config.toml
vocab_size = 8192
norm = "rmsnorm"
positions = "rope"
qk_norm = true
parallel_block = false
init_std_qkv = 0.0395
optimizer = "muon_variant"
lr_mult_down = 0.7
beta1 = 0.95
final_lr_fraction = 0.0
MLP neurons of a small language model. Each row is named by its layer, matrix (gate and up: input weights) and neuron, and shows model dimensions 48-143. Each number is 500 + 40 x the weight over its row's rms, rounded and kept within 0 to 999. Numbers have three digits each. A neuron's up and down rows have the sign that makes its largest values positive.
A block is one neuron, or neurons of one layer that tend to fire together. Before each block is what it responds to, as a language model described it from the Wikipedia text at the highest values.

Responds to: Mid-word and mid-name pieces
L4.gate604:494538579567528576480504426524502489512463509542502396548533466474481590453427494497514483417455523456487492498536479561528551586493546491507486445502473535549463449517536533481581447440487501490481549468532456462551502521505480514521512495546477432513441540504455552443498516516502538468
L4.up604:528521547499466492468485544522501457495481497418474495493483555485373532451540462467462474457450543443486510506436531484483511524462493512413515502533523502524415524436473521470505528489468480528536443489547528483559429466536527566510532500523549430490536481529461521480517464476480487496

Responds to: Subject-closing comma or relative pronoun
L9.gate114:544468548512454559477511428455484509445568520522501574535521589484553441510522426504514451452527494451559524515489540414489524492577537519486465482576475511535497515588439560491409473493520510482462487490614538487483538500486528540499489478438493569486528446452480437464458484489506484482
L9.up114:532430563517429524476500481565482467483602474518530540543529481551473487462536514557497507476502471417483484471529499434496538487482447492496494549511549546432504488526429519542516515498503462507504538498568537458544533431476592481529491482432468472477514541568555482496406515488562487488
L9.gate665:528526499455409467515511460511464624492472443493544595524432543534539481507490550487492523503534503499486536529416500537559505548448519522511480466503577516493555467529487506535447510475432511441523475574482537524496417514505494513486438497515493525537485521501430552434515467578506520560
L9.up665:448515539442491544536507524453438572486502521544511479501464561535498509508582511525537512439496447519491535496461547520493483474539521519439516457531579523436527490472506546484483482464475490511508412564475536561502430500437491541480471511483486486530547499512513555493585536562535561556
L9.gate733:506497572465516522498502427496463518454492534434539576544472528488484457624489491469488468472525536450527487539487571455524536514487512554480447487524520513457558505518406561485414495501551537503515530506578524501476451472437572527444461588507488449492519523485472512446528411560493470534
L9.up733:592425564486516488441513497468517512498455535528445481525408485599539527562499549510494486469522481404441432536473552507502478488490523425511472467466515531534488482509407468537457491509576541530460433609490534473541532562486531506511525490467509509458567536541475455444499495505515477473
L9.gate771:457515470468527563495410451482525499444503526541526474483521524589506488517490560488504488469412519496504467545444573504517522504420529567524460480510459501508551483557505502516442554441545559483429554523508602544532472562520568528507457521421518485508590462516503514504449501546503478613
L9.up771:471470505471540562404471493463531546507455564433543523535443563422494485534499503501549499487509507516511548529523504453544519445489604544503527503516471521472498539545491527552397498527549435538480516516555521451472485552451506477536497538502504445540497485514447490482460536478517528464

Responds to: Mid-word fragments, leading zeros
L6.gate110:511500449494518499566430519552496451506436426527550494478533608539420420585460531483515481512432534519501576499545487479535463477502480502469517475511499404509507474494511565522548530486473523484533467481502507518495567532537497463460475522440494504503512560471540549506475517487484539414
L6.up110:448457478511504416455489447568454467522514468535459460436442490483498465520457549472509494419545491521485503485548483581488503552486481457458564542394478555573446443534558454492521501551476482532515528529479415516525476495483503478481424460565500439494555502458545516455487494526454485444
L6.gate210:396488534517519516536440474471445397513435477447468524542524457443432535577482504439540501485452552540486507494503506494530481581473528440583502507512484597510515493516502529523455502532454494532422470498530476551531534535489544529537528547451437473502533573551567522503555522469516512421
L6.up210:527500573474562529532466476509538486453429487488495508473479504425484526538459464509510497483567475450478485477483487547477502481486523462422494437511537502515455476477467505439504466533557510516471486544495412496558487458499453575617598506451457449490414517595454529430418480458556504484
L6.gate449:520438479483479506465500506450525438545471505536511471545524527555491385433461405537497480495535566491401417488425535557415486565484480483519505479555522518483480453514520475460432560487510490524478486467406508509483467546478516525503466495526468577495496547484521525521488538523470487400
L6.up449:480435519503516542507492532456503509522452462521479478507421537464453481490504522491523510473393521521494492538445458494480453590473490551517501592507474518491457522506453558477501515470524478465548537461485624523582485510496482477527520579502533475457582488500450522490489552527501508402
L6.gate592:471508510457466494452477539543594480544464478504542398514479535430537539504429480532550438497470505473463532495490502480437523555513475452529485489479484461549488500516558554395518538529557459438479473466510482492435472527442498393543498539474434373520502456537550495526500462526481466457
L6.up592:509456503459465461526569520479457467519481497512501479557379486434473523504487464518562522533508435485487487407443504444456512514527522483490520477522463476543521397520506502555495533446469422515517455429410471474530445529447543522454490493463481536543439507421516487487596460475554526538

Responds to: Predictable phrase continuations
L6.gate157:476491446538479516524470513479495460528492512450569522483554568476556461499564532521424468461528523526519478521430543551411519491473461552545427528410587478495501508549557524578478534444546475551483499566520473473478496479522497487533518524511482519499530473498518486528448592490488489463
L6.up157:480490492521444462470389540468490487444457436462484561488530519515529503544554471565479458435505542478538481509507532525472482456508469581493498480417510458515544465549508494460442556501503541555515481541411483526480471463508542486561512489417486531569480530450491536482460479531524492507
L6.gate554:513525482438512497509517520421540546466515554486528511562438491451525521494459519469468512523525500510517499430479519497523416547464611573459579449469439479454556485549430467511510549530510454507511500540473496488458499475578562498489413542502479456529496497497444500399494529506465439457
L6.up554:500515390455488507424569482543608475513509464454528506492474532558550500511522446480459531502496518569523453433548518582451492478493491537584532498563465505466446537493441446506522481478490538496466454523534568510493512520493522506534483482492446594539587435556541459500492485487502495499
L6.gate677:528482470542487534496563510523543527508525506504552457465482510531419509549475448415495436588538517499527469433527502531487455493492492490459477572521465424473524493578466422470607460456497551446516499508506505468456600512518491524443494496436381542574475433489513482558497485456472495485
L6.up677:450511491459514587467497401560542512490482513508493493500556509500469425537525489477449551464453453495513480424538502498444495530495538503532532544487428444525492557481488547484516463525531507559515454460569498553480567531514533475420436527557465467446491531492454455403521544443538472485
L6.gate703:505406453426509499488562493427461551463471534495494450445505521478527535519457555422415504542502488574493501537452566581482568456457454508588551498478463582485531462480492505515498545497528448523513490490470502456512502478495494411540418483493429475466465474413463491499532547543483522451
L6.up703:562455462462439547546550579477501487469531507458523440512444436512555510476417444506525523561523571519500500562511587445522517501480506481468530550433540488479464456540512498536461505536480520495493490461539501499497503483558546529448538561490417519541587513481426536447501513537523554539

Responds to: Relative pronouns after commas
L4.gate728:424474522557512535506480460495536500542432498475477495417540509538440522529439489550537487418532464536473581442448514497536490502497537447506468513478563535459434474502502451525521508487565533514499536574446530475567457508493574530521566471479455484485532535459478458479453440500488512458
L4.up728:515431520485571435477519446440477515479492511570537516517537486454492496473525604474552486535545485520444486527491538535528486447503428458486446489572505463440564535515481488572468526512508452441498510509429525441433434489474513512490538487556464517440500431443526520471497526490500427493

Responds to: Table row ends
L9.gate366:470454486453548551490467520493486503476576493518492525436425442496505469528503499524487512500498531455520452501509504504473489474467493530551477510495437549491500438525528427481489476412557502489522407488513509490543555510514540423571543579520438494573517523476508504424454502540455556489
L9.up366:536573535486495526546538520454471556506509529592469588473439448536489523521510486423477497572494544542515568506529513490480491531441486524462550526511435488460476445514500486455506522516521463490505518511518491500490467517540454501598427445475488527530482491516481422431439523489484517502
L9.gate589:527455524482429502563521500566484597542572453512542568446541495500506494539493501501502460486486470483496505506571501520474460432495500496434479505581560484500451529526538473515507566461462427507538533513506562494533499583476494489522478561428458583488488414417497497536430484520505542498
L9.up589:471516481481447463486510515571527491510477568486443483500516546485455501535469497456569480509485459588496561485557553450473508498548472522545563458484536495543538489486497516481470530494555512485365523547565480401520480519433538464540454504515478424513480460456475496553499430474445443597
L9.gate650:496506437453472587500506448512474514485482557544493543457537429505494482506444508531528455451471470525543528528543514501509536434492479484509490483534515488479495491518572484437508450466489463500470498456529530427497451508512445528564506459442455502548369429501542405465487513539473450486
L9.up650:475549498475506490479512483484431475520436491531499582451484538567466530497517455525493501473499488543451473526553483529521499528488491508473482533471522503480633484488477497464506536571499464495548471470537496461586457565485496518575585481521507541617432435403626506534419493569480431480
L9.gate698:496480460504469453516487496497474557550541514508562521479475504467557462533444493457542533527506542518461497460465481535439494465476562517526457482468542504443492476514440481514507497567485492495512561452533505470445509457530501519524479545479341530510504480538498506464454522474500496467
L9.up698:505493394492534524489473430504476547474515547424550424444450458531590524500532495543507453476473571548493441537490516575427477457488477549521450540485456561473495477530420509461463490537457477510489465501530520477503533499513515490525498530468493528579503423464462482486471546527495492469

Responds to: Clause-opening referring words
L6.gate36:507530534511606596550563483495444546466509487508421541430514504490497510520473445464481575497590457485484441531440562478485510492544474485509550490511557526456496507530566476474433448560487517426480449520531570471474479496536509493519510576465521427473502475496473533529458450534507443504
L6.up36:521477473533624563516532462487456514449432506526481542444518529478457496532473456467555477444482500462475452526466556512494538485515480482488505500544531551413492569527507519445461526530575526464480467557527503475458487544476480512472466484466513397536546471524443476477459512478474416530
L6.gate116:511466510582534537546487522436489530480457517468465439597531487505473480487439533538554464521519518485521494597535532510519545504508490502579461502507587504450517505468511581501530460547485540496470477505482561414496504471471549506501490477515420530488470476458513470503531518500507532456
L6.up116:438439542497515481453533545409497554527517553513539457625576458443509508524495486541522545477543505444561508544452510475490496539550458458508450508507559500524528461501505580525497469512515518522487453547525478465514458438506545472485557583461529533584476501500493489565545481476493523501
L6.gate365:557543527481510520455520508443559539485490460459588582482517503453493535520547435524477504517530521513519568512509528421503511522526611567454467474518445396410523506499454517494516551480541550462504548478466528464444476561475528486524479485427460452437474462459527521590499501507499488487
L6.up365:511527499537443477451531481448477499527497476499507639517541532547566495566492580511505490519494478527568538480484453539455588505495484486508569477494496528499423551541474555519474516432431526479490485434500493441503488456507508450437539509552517452451554469406538520447502423483454487442
L6.gate794:525521591534529503531499444521547499512513472500509552454519450456538541517464452501526550459541558473520507451524581468376500523542628507502534502558469491483494514540448528514584493587451448500508453521537551459566502458419531450539547451476486507559453468419499521537519452483414536486
L6.up794:502491477577520507452487480505464560495534470481523555483544498533438530489602507584503515475513499545576499444536575426542504456527587509591514481525447470484529472543494499514499488507496548527535474536578507539563521493460597485477504514486466429507516470540516435479474382539445508505

Responds to: Digits in numeric data
L9.gate201:575520478474525522482441443469511551440487569515476507501506517417502472454452445550538579503519493466490431474566457545445499485496508537529537518535548512432439506460416531460489547517568482518507449485533472454479498512513465459494469493504480427523409516532526491526466477491584439523
L9.up201:497458530505503607495511532534560490461502504482468536507441537502524514422514522545584514393461547497514453540544506567446538527504490439518534520558499493511502511514466462484592474502522475557456525477537444559441465568493493576475532504517526450530481488507465563600444464572515456558
L9.gate444:507463502484463547432501563479533451528498523546492610492531541433459514527482555490489440492574495575510463437497469527401491449536511592505495501477534497464487576524465427557491522499493545509449484497403520490459519492517479552532448551467543475550406544513469464579490464496467512430
L9.up444:562488432480500515500411532495515440518468455500543566525423497478569487455478524465508430513517537461465430455479452520507431484471511556506525491523519501467495526569455597498533507455438502457493482422524518471452466519486585482573518542546521534474539459530473585469508460537446517523
L9.gate488:494488509465467530445463475493527425431481526504541539527538478448469474478451453517467518515490549597517547448558469501426512517428527524515433464462467539517527486484478525473487570578483503462475459461596527507514457528486521592510535621585463516485497517560485493507409438607475553492
L9.up488:549547440441572504495543502493511542485449491448507491536430491498506432523538527529521552511425492510508476497545489534510503464509460494486431488535517564486521507499448524515537496503494444473407550493497454463490427470458528564441495508582573481554497500508490475514534526512442547463
L9.gate732:419481447500484524429415565434463516467574527527479467476515553403493422539566523529503493512512574598549436536542499550547517558524492494540463489542554444494488438524521486537490556522508522495525483483490521444511530425489510421583448583537432540537450486494501532485502419493484513508
L9.up732:580509493505522479487519461498426451527544485427450468525401447515547509479498462486574517488476480533432499479533525413532550518528543491489554552525491508544565549552472507491516469496497491435489465501551469526533466556521512477531511509474468488540525417511493489413474500455473523465